Weights of a small transformer language model.
Architecture: no biases in attention or MLP, normalized queries and keys, capped logits.
Training: a variant of Muon for these matrices, 880M tokens.
MLP neurons of a small language model. Each row is named by its layer, matrix (gate and up: input weights) and neuron, and shows model dimensions 293-388. Each number is 500 + 25 x the weight over its row's rms, rounded and kept within 0 to 999. Numbers have three digits each. A neuron's up and down rows have the sign that makes its largest values positive.
A block is one neuron, or neurons of one layer that tend to fire together. After each block is what it responds to, as a language model described it from the Wikipedia text at the highest values.

L4.gate125:497473518458505518471525544498507439440473529491523478468530506515495495488483474474538511541504499456485549505501510511496512456486460522480432537458582511511490494509474511516505481494497454469481536458500502521536474457491481485522495503515505489469472497508519465553488521514527550587
L4.up125:493492498497467526496518504459519512497488510534516476490471487512468554511470486493538466475503485511516539484536518484473504466490494521538509535497510462462554449512491503537525500515473469517475471503476449496506525509495449481501491463486487478526489536539499500450469452486501513500
L4.gate349:507476480534521494485453513499525465466508520519504569475466513538477506544523449569550514491527521544557546510515482487483467508478502473492458510489524527513512534496519498488482528492529530537483530547512482532562518499530483509497483482490500518524507506452496510513514492520502493518
L4.up349:484488497512511478481480507509506517493528476476533498515550475471513419501485514492477483544535491469459462520471497487478493514522505518503504507557469468530516521465491515544485493505515492470504529471543529487494473499519516456518480524532510515508485482474490486520521499501457506468
L4.gate503:485506528482488494469521516495518493505533541491510519507468508491485502473533508483519484511503503536485448493506517500511466515484527533432492451523514493502503492504486501462526465477422503478494489520529465501502501527484490493523505518520444513473490474566456529506466544494539504492
L4.up503:464475501456471487471548503472524506537453510467509505457526483480458504503521484540492470504472467527518492543540531513486508522505504524449493480523515505519471515504510477502539486538470489514493441473532505484468492501515492481461499518520504490480485502486529496478470475496490536485
L4.gate1297:489548500517519472523477522469450489506509496497498479494477499514501502506490495456494485439483499512453481548513509505510539492528452484510506508523465496488519509508494515569486491515472498454511466511504437553535466468480508544500466470504514478497516528487469449496498509482458508485
L4.up1297:516491478523503475529492518483476488500542479467497511486500503479482492504495554525537529507481449475518514535526520491492530465507485517519431482497529496480515488515536497487523474512485507519500498495489543524522527496480549486518487538512507488490534488478440451526506512473452517517
Responds to: U.S. location endings

L2.gate223:543501516517451492460507493462498507539516479475519486503516483500467503505541455497521483472509495520528517494510530510504492455528534490488515547523501517519488477510478479547479471528467511501539524525497514481503501519503484520471525474512512532549497472506511527513525474485503511509
L2.up223:480448459506527529510503494501503545472503487490498472478461511513470468483465517558517472511519526577521455489518502548533536458501488506532479493501496449479513519465560548500524545488530486544540530498481499484524480516511531497477519497483474510477525509510532478454494486535533478485
L2.gate552:460489472490480500475501459516491494493525533485531466451530484484529500505500484457457482481515543461543510538515554533528485452472495512516487497491547491490480513497491497507473493508552516473525539508505484481477473504504517461494485508473549497470514544493538480507505550492503487477
L2.up552:520534504481499507484513460499501556508505459498486483477452552533516486476493512476515522552486473481495490496484501493540489479486516503497532461472513491381523511450500475543500475491548419529506497505488497518492557495505524508534460485537520557459475501496492512462527502490509528466
L2.gate841:497532503542502499466496490511487537447522462463515508500484536480492472501497508500515444475547480488498486517471493493460512512504486520446544489452539465477501486496487496502508470451485478493493470486503538474501481458535491477512504517515507463502545474485495463480507473493520551503
L2.up841:504487498492514531522523487490508516490452468522523531494517514461517484489494512488462510500502504482485520473518512534485424488495490487488508524502522476553546586491529531476495485516472474527461503523529504548521504533450551502496490512434523572512545509499528488484536536495521483493
L2.gate1252:517483489488517508470436502506510478502500487475508470449469532491512490482467528529498485564522467526447501529479468544487510517483520508514480457475460472491518464484559476500490494546494521538489488544496536533531463533488513496480504476492475460482484512543506502452494492493519469525
L2.up1252:530520494495530497452557460488535545491498520503471497494491518502477545501474504444490463490477521490517474504483472490515453498474541524498486502518463488493526497486546472492578459491494493478519497519498476484516497533508548452483510457495476480442502497495490491487453526503526469493
Responds to: Characterization "as"

L3.gate16:508526484521547526461504456482497510483540505518462498457481506466512502482499494500529475526454514510530477487479490508536537487528496466532519486490551491499547529468574498549510505515545500440527515523464469524489491517492483544493510469531499501514534508549515538494523484495556550497
L3.up16:500494503483551507503521502467449518501493453526476525513501491506533479516505472471531506524507498479525476522487541523477525492504507516472524489523481485513477480458559481467517481474520513492510495492534511512504483506508508423517510476492528530506476526515501537499493477486481513504
Responds to: Predicate-linking prepositions

L4.gate175:470459503447530436521502528493523513458512468462482555501518495482467479549504502478517501479551484493503523539449503501456456522455523487468475496481478490468493503479518522510521482497511513482515447491525499484496489475508540514504464487459492488547478475469505510446515499492504473501
L4.up175:455516499497452473506572542482489516536500476498501514511508518463483498535555526518528495507494502449477520505483528510466506553486483519520485514485494487496457494534519494493490463508457490500497493521480516516488458482491486505528494491465529488494459455492500508471519489489531427539
L4.gate371:524507516542450476501522490513478508513501488524503525473494493497482499509526486489483538483494520504539527510472525476530488467501518465510492485476462485509486505489522506471471493501478488521498507515512500513540548533492499483558509477494496508509497478503527496537531487521521524464
L4.up371:509475481535509475512478508463495453494507467502534517522475523474496510566490514512533511518489477484488513486510470513504487455507483534476489504509488489531508510498515471511482478508488467496481505482487504495525525485510503478497530474524525498492505517510494487497480540514457517526
L4.gate448:513554526512506477510492514536521548500514496465497507496481500523482509431478481515524502535522513492497494487471488537508493542494471510482496521510510544547498483580519523495452493483482505513524470551490465498474503465526503507530567543513496527492476485489492513524507476482526483575
L4.up448:499476467524512492527466543513461555519547527489503505489480455530446539471520527536517494540444494496485475529537547460515492532489503495500508513533457510468499476509515460532510518498509475505495507483482509483541493469520475552490487550494503546546463458489534486540521499429496489509
L4.gate784:456472453463500502508465541506501518514501502437512498511510502433486498518484501481549475505466494494476549548503511485462538506518524485493452477522511524516487523495541490485452531520446497480486539483462474565547505474519525504508502508483516519503529500532469525505518547500511509506
L4.up784:518518551512513551497482458532527523482528528511472474485481499511465486514532526471514536504451449522515499524487494509475526488505480465478507520475530479515512507492564538520470512512475478525481500488503475483514490523507496540520521516480508500525514551481516458542463494479504466477
Responds to: Preposition/particle "on"

L3.gate350:560501494537470514531477479466506495487516536543519533457503495512511502502480527513518489519481513488463478510530491493473519495483509495505540479521503501544489505501454495507541505517480518493446501498500493481462518476530467511520510475502549517495486555461486471500536488483491552492
L3.up350:496458497479527497482517505498488484457563512488526473499504536511511533472487465529499504470514485514478527513487486526478450446491542521478479469512499507528515482484488566469529514480485507473469515475498455530506490504490507519540518513512525516508497473493528476525509513529512481478
Responds to: Distinction or category descriptors

L4.gate25:538451520516527515461496474513470486481446480465517497494512542473482491515508485519536496530528528511520499497463525499510476498501502500502490546495498514490509468493488471549515499489483489459510516499517497496492460538529549500498481538528542523534502476488509476455506535493498492468
L4.up25:503473531494532489496497550561507516487491470462517454466510501506514516532501518489537468530504468500512524533494471504522511503500499499542497504523509534499498501522494538511531524511525497523458536482490519500493494495502516515496501535505456497443525509497539487461542515496487493481
L4.gate270:488521505507513486508533500501492503500514516444472468466486498512538514519533525438550456534532525487551537536494466532481469507475534523500509499490510498499443514526503448506550500494517520512494495495453493466538462534464511479514513462516467537490500508497489502575505493480491489488
L4.up270:511513482525506535519516508515472469479519535479479500503481496518479473526521513485486476552520535452486516459489484492506517542530515498513545475469511518533494474496461490524529504510482539504494484510473479477502550495501516537511552457531505504471461497505465498515499498492493501490
L4.gate1000:522464510481477495496497497467445484468515510516468508485543481502436484493478471504519502470546505517526492503478518471501527435495502515464505526473495475520484503563511513510470510465480461466495520514521537502498483492529500518516514538499493484479520497475525536516505520465523544505
L4.up1000:563479497524523550475489485490541486525533550486470496486514478502507548470502533476489530537527562505535540494506469506508505533504521460461517514475499509508497471518547508472477533528490488521489500495494475530504495487478498548505540512511503512451488502481558480512483489548480491470
L4.gate1528:510479518510514530501477489519449477476505501467519486483486489516456492558511488508519504522513494542531553480528494488470470484519476474451565501470501505485467462486509520518494540469504471506516502526484468523461472443528499513521517481553557499514507469502490518549516525499493530487
L4.up1528:510513486476499484486486549501523525526527470498437500491514509500498484498520531515498464496534511526478516513461493495465521504499557475478532495516570483509481497527497454526492490507487482470565506499508472488469512511490487535476508509518440478443501514560485490547494486467494519499
Responds to: Section heading closers

L2.gate115:518497546487454520494528528466494481433462435476512499480427522492518480493511504522514457510512504478505501489485496512514471482542492521518512479510496541512493525512491475481508541475501518504451553519493485469497476494483539478521496534509488501498544514532510509495482497493506489531
L2.up115:543516535471493505483463571557446528497505502507498515466469480451510515483493510525514478502507483485494509515504501551516493514499487470489572470513497522538503519489524479467467508468495546511471543481496492482478490516501476514515517495491505524474499544509509507489507523553513503515
L2.gate1085:450523469448504505511513471501507484529524476493546491484541495520515488469448510491451468502541453535535497506494491530491511456492522522515512433517508533476486532503487472488484487471528491475545519486521487489494510556521511462516521476479485509518538473526484498464511498477501578481
L2.up1085:508494536502509478532525494439540486503518474532496507479522484514520510456425533508531520464514498505508541499467538535485469468490520475553507473497495519482492526490507551481525511533498492521520481461539545497480536510514526532460482494499515472537516506504436481473501490487513463508
L2.gate1433:518521536505533496527473526435474544492465492501508531493467503532496499441448529508486550513485488513499515532477508505509491541460472540481497470523467493472513497463514504488521512491444459510504533463521484506541475493546500516525514463505541499501477500517521482518487489463507488496
L2.up1433:528493518481466456510505473507486491498477549539489476546496513484516517523498532547517507466509509481484532524507510528510508497463529471532506462512456468502477487529489495464499474535494522555479522517519482505498533464500481533492516537466483529510501529532534500513473470469491488474
L2.gate1439:546509474508479478526519504481500500552490462507509528517462512509509469496460496477501527467482500497534534532512488525540541465492502466524496528487504521495516511452490534527457490487441516559475508488491489460513499490451512489468493483484508550525506467465513451511462464493571519496
L2.up1439:499519462506482495500504516490505526559476513461477498534493532490500484498489502519516496475472511520501473503502514496492522474463505492498493462466499487483494495543524536527501483534505573461494472502482474568531500559501497487518521468460515509516504550465546492478465482499456524519
Responds to: Word-final subword pieces

L2.gate370:474523551497493500476511497538511510564504474473504491514490508519499492555521459494504519508528522461487516465485492538524460525518496522507511488487529491520523498510497527454476500492479533492486480483473492495524471495501522500485486462492522486527491472502507472491533469487471503526
L2.up370:549542488485472504483493550504521483551513510544505480496490464509489490512527481530489499484492486476538506478480501508489447473515511501508556520500470482449484503504492492503473510497486544502530549474509485483522488498523511473511469512489554486460460473460481490479462465493479510508
L2.gate669:511537488542506467512503503486511481466493486457495519508515492491475492505497474530455460487495495520503463518477495493489542509518510494510482521523469468501510500504521516525502502518488548534507484552499526492492514528550516444530497465495467538487524511528559479503469519466466523524
L2.up669:480532504505510492494537548496541477491501480503503504482496467503519460532542496508511487528474532494514503511502520510494497524502506480495533493486504404520434536499480507507514537460486518498450490487528532453538491506496516504478515478508524501511504510502515528485494467463555526485
L2.gate1247:456498479551526506474532540522491474483484516483504471481475519478491509516526514524509493528500531513506436526501511530511540487478461520472496530478501517499481505420487492528501460517454509489498519469519529517513481493491514498489478430507520514479537488474496480529509503545480530457
L2.up1247:528526462480524520474525531510498532509511478447500497511516481463499465528510545509527475546496505524525461480517469518485486467492461504433482489514550491509528510506489514521500507528500463496499527485473541487483484511447481437523514491541501508486499481478482495528517514509494498463
L2.gate1684:454485480500452491506558531505466513501509510472525539514527460518470488474470510512493481478475491502505522478486551510493466509506486502495498519469443498494499529459451472512463495495480500460531467474508483502483475488464505546474490463477494532495535467551519505525465511520526488488
L2.up1684:556542497499517480479525474468448499489516518513493484497492495506498524505488496499466471449493527503430496569461502534471471522483463480503488477492521442537465465487492521547516464497529474523508459511509501470491494503512489520493447493544533500531486488503511497508510460491453518514
Responds to: Mid-word subword fragments

L2.gate458:529509486538529508495490478512507490492526441516519503468514550502421474541467502491545515525479490519532543504502519526517504526486471495500506498465507499512488495526506490468517512482484512508508503460532537494502508475538514492476506526546514471516547533513502496470488511528494555472
L2.up458:509503506453485506533516494518546495510495518458515490514521493484451444529508516463484468542482529495492487552487500575504459505467483475474476501490469492512483491554483467531524510553496526484511468475521522495488508506520497497442458517481498468527488500449456472492514469517494558469
L2.gate1083:536486500509514512459496514506506552506516495490509511512517490536527503481475536540482480493493514454470539510492528509486445515501514459505475528553461499500490478517523493503500464507509485480489499532498468493511531527508469543505519481534538519491535479477507517491489496499531509486
L2.up1083:453508506515518463493529524588512472496497528500509513501511536499492513483471515480518498467519517521492506495554502494476488491450467471484487480497449497502483440510481519493455493505502505450509477490515493489450524507474506500566504521488525492495476487527452504452454458500541513489
L2.gate1482:522486469522508545494519533451463503492459499490515510515476479524515474526489525487488465527484528507464512487498491497552491533561514431548505512550500508470466506514524525523533541456525535523517508488512519522508539465479477517503531539435498486508509502494539500465508439479496501502
L2.up1482:532481485484458516455498511470548480531559480541523477512514529476478522519482537502479557482489469422492471519528472488463444535487470491526479510488465484481502485487509493488533501528503510546471460485514489506485487532560526510529551538545533547525518500498470517517497455463503528535
L2.gate1483:493497516506513518461497482542524496471506489530488476446534522508488497527514499479523502493519466434509510487447520512517465465498467462504487537485530484475509474511491504530492476477502480464534519472508481480543481521482472511504475522510494449466493477466526498456506493478526480468
L2.up1483:487487537497524485499519471540488516507463477532470540495480536506496497488494532410542530507469486438504506455502474546481545534489514490487466506512502510493517489491461484499531549517524514499504510483523497527497532477519499541486492513516481490544523507551493532495555472445485508487
Responds to: Ordinal and ranking words

L4.gate124:469476491465498495521507529511508519480488565521515525506475506536500498492490523483484480490530518551485465497524504523467490521505525448503490529481478506524508451513532533522510489488457511506469519521501498539507495496493502564519499453514486493473479478518529504522477494517460474506
L4.up124:503521522519493493530498555499499522521496519484494500542495500468468542514474504513455465504479532547513447493490557522467485515491485486505501533495518481497478526525504486496514477512509513511474481518486494516508517493463492502505505516520483460467514523494526475511508491456501525490
L4.gate695:484456469483477515544525476501518534510524539517510486487461482491541507494523497493456516516481482487491530532531499519533506494511507482476515484511508479528517471534541499515485464490483536520535514556479524485490518486493515491516462509503497533511535503469491516534488532531495526524
L4.up695:516522487511491504492544495542486533504512591469518491506488496504484513512513498527498508494502560477505501530544572511450509504505508495476505475469580501552517473494512495503466469540516508510516489541482508540523520490442499517532518500496460531474511512486467513478528507469513517492
L4.gate1039:484514517479474482531511500504493530490491542458499523522454495486502513541520480494461487473473546494540487492542533500514517494519508480465468480496505503493443492536524471494554509488511482512521481551514491501512474508474538482517483524499493506463544487462482549462516497496464524450
L4.up1039:486508527465483506428514533515493460446524519538567513482498467514515514477492536512443474498482509503481495472487519466441469517500525509449472490493490488489509459498518522500481479502517493528510496490487523504494469463454494500491478522513501543489497521467454480501541522518524534499
L4.gate1704:469486500465533527515537471489479464475502496496471497513473459520496489535495524522486520481515511525484509535509503488462521518493504533462495486498481545481520475469516439503580495480529538475506500508491498509487470478494533541511541546497468525486486506506519503468506493523535477506
L4.up1704:499492528481508519508464530488496518492483504480471492513446451533453504480500488520486448508473514495531475504496504472482531472472477461474503538516497490479517491497512465468501501509484490534494521500473471516521501459461461504485503518506512491490518530516491518496486495481498520504
Responds to: Start of proper names

L2.gate851:510498480531507513490485508477502474481495481506454476468482490495480516560485489455517509466466462479480531511502472488496506528516503519481472498522476452451529522524492480486489462412530506540499495528483473488470509513500534465549470526525497503468498458452474476517513491504531501495
L2.up851:473502510503533475470463494544516547536471510492523510523536502459533496529509503493513530507481511522503437507512514477490535527528519544449486468480527511484509489506518496499471451568461482542526460478517511520539505402478459513525489505517507454524526542486529454494508467505488528506
L2.gate966:500517483477489525476479523563507511479485487509511509487487568498476542527521505505485486496478488567466485525518503482536551523549488488497491501504514526513496506492518483505467448512478460492461485491490506496500492508471503493514509514519482446497501496525510439467484472467484515470
L2.up966:498484497508535470464477510518498515480529522501499483489492533521481545500513461526465469445501484540503513506533476479480493500559548493492506479510520523533476515517518515532494493486500445501503543520493459486522495516475525490461510505482476521483483505460521457465514543495500509503
L2.gate1213:504503560537528481468498518476509497478559469513484509526489528517522517484467519500488522483493503504484468511534505470527555493501516511486530516555510475518494507497521507467493504518515507494514458500523495506495475496508501481486558492505492510505531484487535480527485501516507490490
L2.up1213:513503510573549506464510482493499463502510551464558518517487516501479492486506476508452467501470521495464512471497527502502533512472520549527532509515514527515499527492509510504512458497531482517503452509502499502483555501520507436517495510500492499514505477526483533526482577481540505534
L2.gate1327:494490494494481482480477509501439541497485483473473493482498523484476530505466486530513521524464492471515494466498518470522450512460517502478511523536406501482508457491552516503477511494497480508510499497482482497498548500493491519486507466478502478538459516475475476515542498507477418459
L2.up1327:521516477488498511539496509522494476508486472488474471469503489503483508508477496476489511503472474467524475513481494458503496526455519509497522520495481514488499491478505531501477490469478483573493448477478474529524507476529494543533541512492479467493470488459472509526547469542499471459
Responds to: Clause-opening prepositions

L3.gate28:465465504489509467444474518476453478491536444490480498464472531480511497527564498483483491435493517512501489459520443497508528504491442465532491499508494516488483503488500465471480508509467474492490474517496497484497542503488508495494507530489467471495505466480535481505546530487446493526
L3.up28:510483469479490477505491447470469492511532493488514518569469525521517483515510492493489493487506521470510504501527521491539498475523504488509471525541513475469474501472464491493438453487494521500477534534473537502539495484489500548494522509445460499466510514471500516518548485489487503559
Responds to: Clause-opening prepositions

L4.gate355:454525496519484521487495507514435494522482503469486477468499490482520458505532469478490518448505525444481492502478511501553563544512510441519482523488460511526526490479496514428489559495493509508503484503476472539483501524550530513464551505526502477537503501509511491489486501528468486509
L4.up355:523497503451499480530531495482515462518537512484497522500482482498516507540502464452478486529480531544510475546485529507531503534498496503498512539512517516462502482436518526458522511494528454523476502487512511484492558492525475485476525521500505509543525455524532464488499517489484515504
L4.gate928:501538517501458517521502477479496510488518482486514544512539488480487494483537517490465485514496463474471492480511475487498470500472489505495484505521482501465499515502487503503495555488515474467469480511500507506515490457496488523511530519546449505536497532490490473493523467500444533491
L4.up928:475502470546464535499477486496479491462495481497487516499510537440472481510506519504480517511471502437488534514534468562469519453510478493477480499485505470475511503468519516510487552471472478531521448520498483535512531488487532492513514519475512529485437509528496510448507482558481441529
L4.gate1458:546501503503529506506501484500542477462549534473500461513475501503526489534500518525517500487465484431457484498473457488509443514492534508486513500511500562514556510534510480510485538477515486503493514533466506473506512489471555515503483506518528456456517477510495518515517462514516551513
L4.up1458:498505526489510510547482499467481513540484560490508489506510491499544528458518465501500542561507510516521525500470539466488534526474494485506447516497528513498480469532465477485490554476438505496508494509525454546507509514473489515512545543457478488499478512499461487478512541510508511493
L4.gate1657:498485539518518475544523509486498507530545520475524505550482487500469498510529489485471505526504510480520490501493500546510474481497526466509480492523494492525506525530475507521482532477483493493506533488487448520580510511549551513489462509501496523516455490479502502503514535489472511518
L4.up1657:506500496490542443492482538521507502498473507437491534510479480516517525430521446462484498506492531481502503539548472513490505477473503496485465489544504480559508475497510499521472460517435530491477511471510488510527470488531490487512448497481492482536510475469575511498457516572487501539
Responds to: Compass direction words

L2.gate156:460499493472512521501526517516468513492550553449473500536505458508506497496493494512488487500493501512508517469495515499516549514462476529462517551501468500546528486427530483517510514508464513487476496545550494519495498516489538503451482501482516506488479459522517511503541510514478532478
L2.up156:480498514482512488477528531520460527469520575494517505532464478525503488500508496448488482519488474472493507544481526507501516474462502522515515494492484478531485448480527494511509523495492513461496492511474523513467510517484503502516521514500477491488494469502507541548518521527519494514
L2.gate252:448495498559496470491482524567550513474511459509509508516503466529456496473485530516525475477489454462458518476495481538476441512472473514500549515510494478531503514501520472483499514511482496490522527493508518463518532478509509467471495501503494446519461488502484489481535478486504521535
L2.up252:461529531528536530499517447479510502496486543521485475531500512527531530491509509529505522515517486503502508521469536498497442493522493540446502507495476486479452496520531503466516508552509525510464476532484505489495485534479505473501518535523484496543486494504465496471491509525496501499
L2.gate306:501484581493513515479487495548491481521505478478570539500525493505483455514495461516471469499554501507525477508515498518528501481512494515455494512535470512469423529508557443439481502506516493440539542482495507531501491516513514489522474475533513486478493487487466480468490461519508489492
L2.up306:510502519495536504484462492489467467478520525512520516523474511489487481508489500493522486520540531509482449479504507511594474518524504518487518503519517521535482506538533480522521489509492488443497498476509521497512519518510500516510543489477497481489524495469530495497509518499560528470
L2.gate882:459560488515497507498506540512453497485520507444500524539468506524463509507459509477495456514486550503473487483523527479487495495474508533491506516497514486525487500489538493513530508478545527512472476528484495500529499550479512496465517511463471515497451529508504501498563522492477500436
L2.up882:476480469510496554510530486505506467480448545498559545527480488530475526473529513472530464487484513500477516491517552483469517463464493532470521510492519482532509455482530495518513492503489543495502449524502500527496490517531501504495509532505489481489519497499498518533526525486501533478
Responds to: Start of rare names

L3.gate1662:511526500525533463537511483501474492496528498518445503479487514504470504484506466532505471498479546488490536488499491486457479474501501447523535479505495496522494499523463476472476478505512491449500505502476511509471494502468526535463516501500497444527472516472524485533498486449484471500
L3.up1662:503521501509474517543458495454487518525588474477541513505504440463527485508542506492510516487517493482499532455521487493480506511495522505491514483538533483562518472508499480508517499491494497503472545494504472494490503491483457511515499502489498499529509488554539527515548480520489507458
Responds to: Compass words and "United"

L4.gate731:515531532481480458453518481525451482538526493462430488534506544499528521482514531506481479492476503506473515523510454547494488474498520471488526464511512529501487486528528468464522524491512537521492552477457491483516466518479495504548524504507507523476441494543495509513486466490471485488
L4.up731:491496526546488514495494504530495491518532525510522503516472538532496494476473463470493487485501501535484518483513510498520487480485534465525502484513473482509471504499495542510511503489533507523527509505450509515468508482474497553498509483510489503502475523497533493523485509546519463477
L4.gate916:508519506532537493530487481497452489549482505553511494506478491493508487474483542530446494531483533496537509519469507487507500462498483473524513498474499498543514520456487515497531523459492521473462509476521514492536459524493509504527489541468496505512484483505507487535480484525487539546
L4.up916:479478495483479518490504553468482489524493490476527504496462483481492508507514510497503524469447456504522493454504483493460508465501525522524480537495500479533496506497456528488499449497482529453485541467507519507498488490506498458482494510476463515516500515532548538566523460517509469545
L4.gate1097:517541527510494503478484529494478485475480480490527482477501488514498494449513468494526516466509501509483472528445516456535456516469508466510529498486526505458551485477519552514483519517504480444528510528490529470490511503469490466528513455469503513492457495545487473532483516520507498522
L4.up1097:481515535515469505499512497524450494486486485548512470483516464535494507463477532521529488526567511515447488515504490483501501508476505461523503480524528530529498474489509485481506512482523511506503524521521524474490484512479481481517492495475495534475475523506545540545517467488489512505
L4.gate1445:531541533504473539497489513532497506505481463489520499506482490482511487446509475502471486519493501522517503498435486499522481496491495463531541490468506507473488521499451528480515494503503523514499544531477518488543498494474500475523518538504495498486526512529483513519482514460477533551
L4.up1445:525518531506509501460554525488465537487472475529491507516484480459475497454508471484495432526494496556489515486478490468524467485449512517486516501476503525475501494502456502474494476480532463491503566530522513480521490485506489501521531546515522520465509483553531491516499504496513483510
Responds to: Foreign name word endings

L2.gate42:504462494465511519467556481495472535474504510517517492503461487493486422481544463541540520489508481522472480514491541508459491501533496486547517488462476500488514502493517532499505455541473524483480494472499538442536491456494524494521470472503504489473482470545531542532475494461502467500
L2.up42:543510541450488514503509488492494467506547516480522474548481500482505443513498474565522538501492495492506504542537525514456459502519513456537493535459476512535489514502522503508501507516467518467478491516484504494476505463502501461467488472512495504494507470478496491462513483482518518489
L2.gate150:494486495532472514546505518507508491516515535503504545506539506516508525493515443536494494494500503462498500513497508501480524536468482517529504504505494504543460502489534512509480492484520498507507487475509502546510543499536501484518532416513506468489468516492493517474476478475538526528
L2.up150:506457517493499504476482529549482512497514501489520529514532460578518494525486473503494504452501491536492508540493478491515487515528497540489505531516505466485481495476528510487536521444520458484539515482530471515537504523500485487484449488464554503512539513473434488472494514535511503521
L2.gate637:510495481510536492514500510526507527506524518495508510543489487514525528490481495472535498455545446478506489467491485494512433484517438516478459505466502481504509506495503516539498495550481498551431462491527508492517471462516510541514526455498485487503478462503501450503489522503505506472
L2.up637:467473435510473505554501443479480536505500527474479468509488502503509474495521494533495465496493522494501514511465522481514489508480462491431496489519511489486487471515495495493491495487493506509477442530509515501452555475539506460483465509520520494470552544510540503490490487490479492494
L2.gate1580:494544495517519486467511507527485497515473529499454494476529512500507501546495500500493489536528506491483478482521468500496450478493496503474495552483484521487550475469507544498506470475513493495510519497499497528521468498495473465498497496532512490514456538483503554525505504500506489545
L2.up1580:443535513509489498494514474511501519457476535529518538482538525536506501507507502462493539505476479492515517495503543518472451519474488515508491525523474503476505462489507531528501485434495501518498533512497478502475493483487541540507535462496484486485504494500501455491486472458490476526
Responds to: Relational "of" after place nouns

L4.gate58:511482520529494493504491475504494495516525516521498503556525512456497497496513512515527488468506505502487472504483482523473498499478494491504480467483498482509537472492471476502502530514507527496570513530447536514561479489477505536524503553496479553505491547512479519484500427533527530500
L4.up58:548479487499475482504516467531471502486508508501451490515504503502512541479543476470489497453539480499483456500513526480519500518493520498542508533483535510538532504520493443478538522485499488469486514518496493507544497462531422511516517503487514522536528519533498490499503519474509456555
L4.gate82:534452503503543504463499509474469552485473539513511490536474504515492460501508511475469481541494522512522526478491519532469478527485463505458520531498546435477489478527493479540504441520520560502478490535518490508530509504523490504529521521455481489534503514456506498521505512491493541525
L4.up82:534521484483456575494483495499510513534488516526518484484472465535503498520465511408485480460501493531527471470486522453502457475484511437487499515486488537463516519523512471522489527485496501543498519531497451502512526499506511499492488484512507477533502493525487476512517498516504511517
L4.gate142:500501529521482499516480499522494545551532531486490514535490505512486530516490489462485523519504518472502501553511498496555483469507506464513491448504502505519542507528491483470489538516481488466532528499480501518543499512498547492499497509495505489504463494507534466474492531553459496511
L4.up142:464519517479494460488478444565502498483497536490489505475490563484528502518462447474507513509520510505501507494516541505515471522518462516484537497486491526477522527536485496473486506505416492500473489522551524529487477507523536499502476465491461510502482535482479454511558509493512485511
L4.gate779:551512501515514561476548527461506477527461541521491493498499510487500513499485478517474433461499503495508449495514488513479507433512504458488471508522522476470486480491504521452505529520455494520489486464482481521513518463507533492472545471541489513500507472514488468489467515474472504516
L4.up779:519490481508515503514515449521443495512506484489453453475471520501515529505513444498493495497478531493520501486461547509488519510520531516493486492463525492502497514516467507476512545474520525545483503476513502550536533472492478519484452489459520477502520496530511534448530512495525509460
Responds to: Ordinal and sequence words

L3.gate766:518521508484489501503513536495495484505472559503498497514452467488501520511482521472504510503510545487491457442472499508489486526548495506530523480462554458507509466530481478564474485515508522478492489522503469506512472534504490524506490500489515476478477513498467509504507538499480492487
L3.up766:466495467514524521506515543497455487500518516507482531484477474468522519478487519449453504541512514536493507468510469484500516485477475497507482461475523473515508486492520522501485462475491515502516530488501488509477518515512513486500448496506485476509531442545481500525520556498454498536
Responds to: Letter v word pieces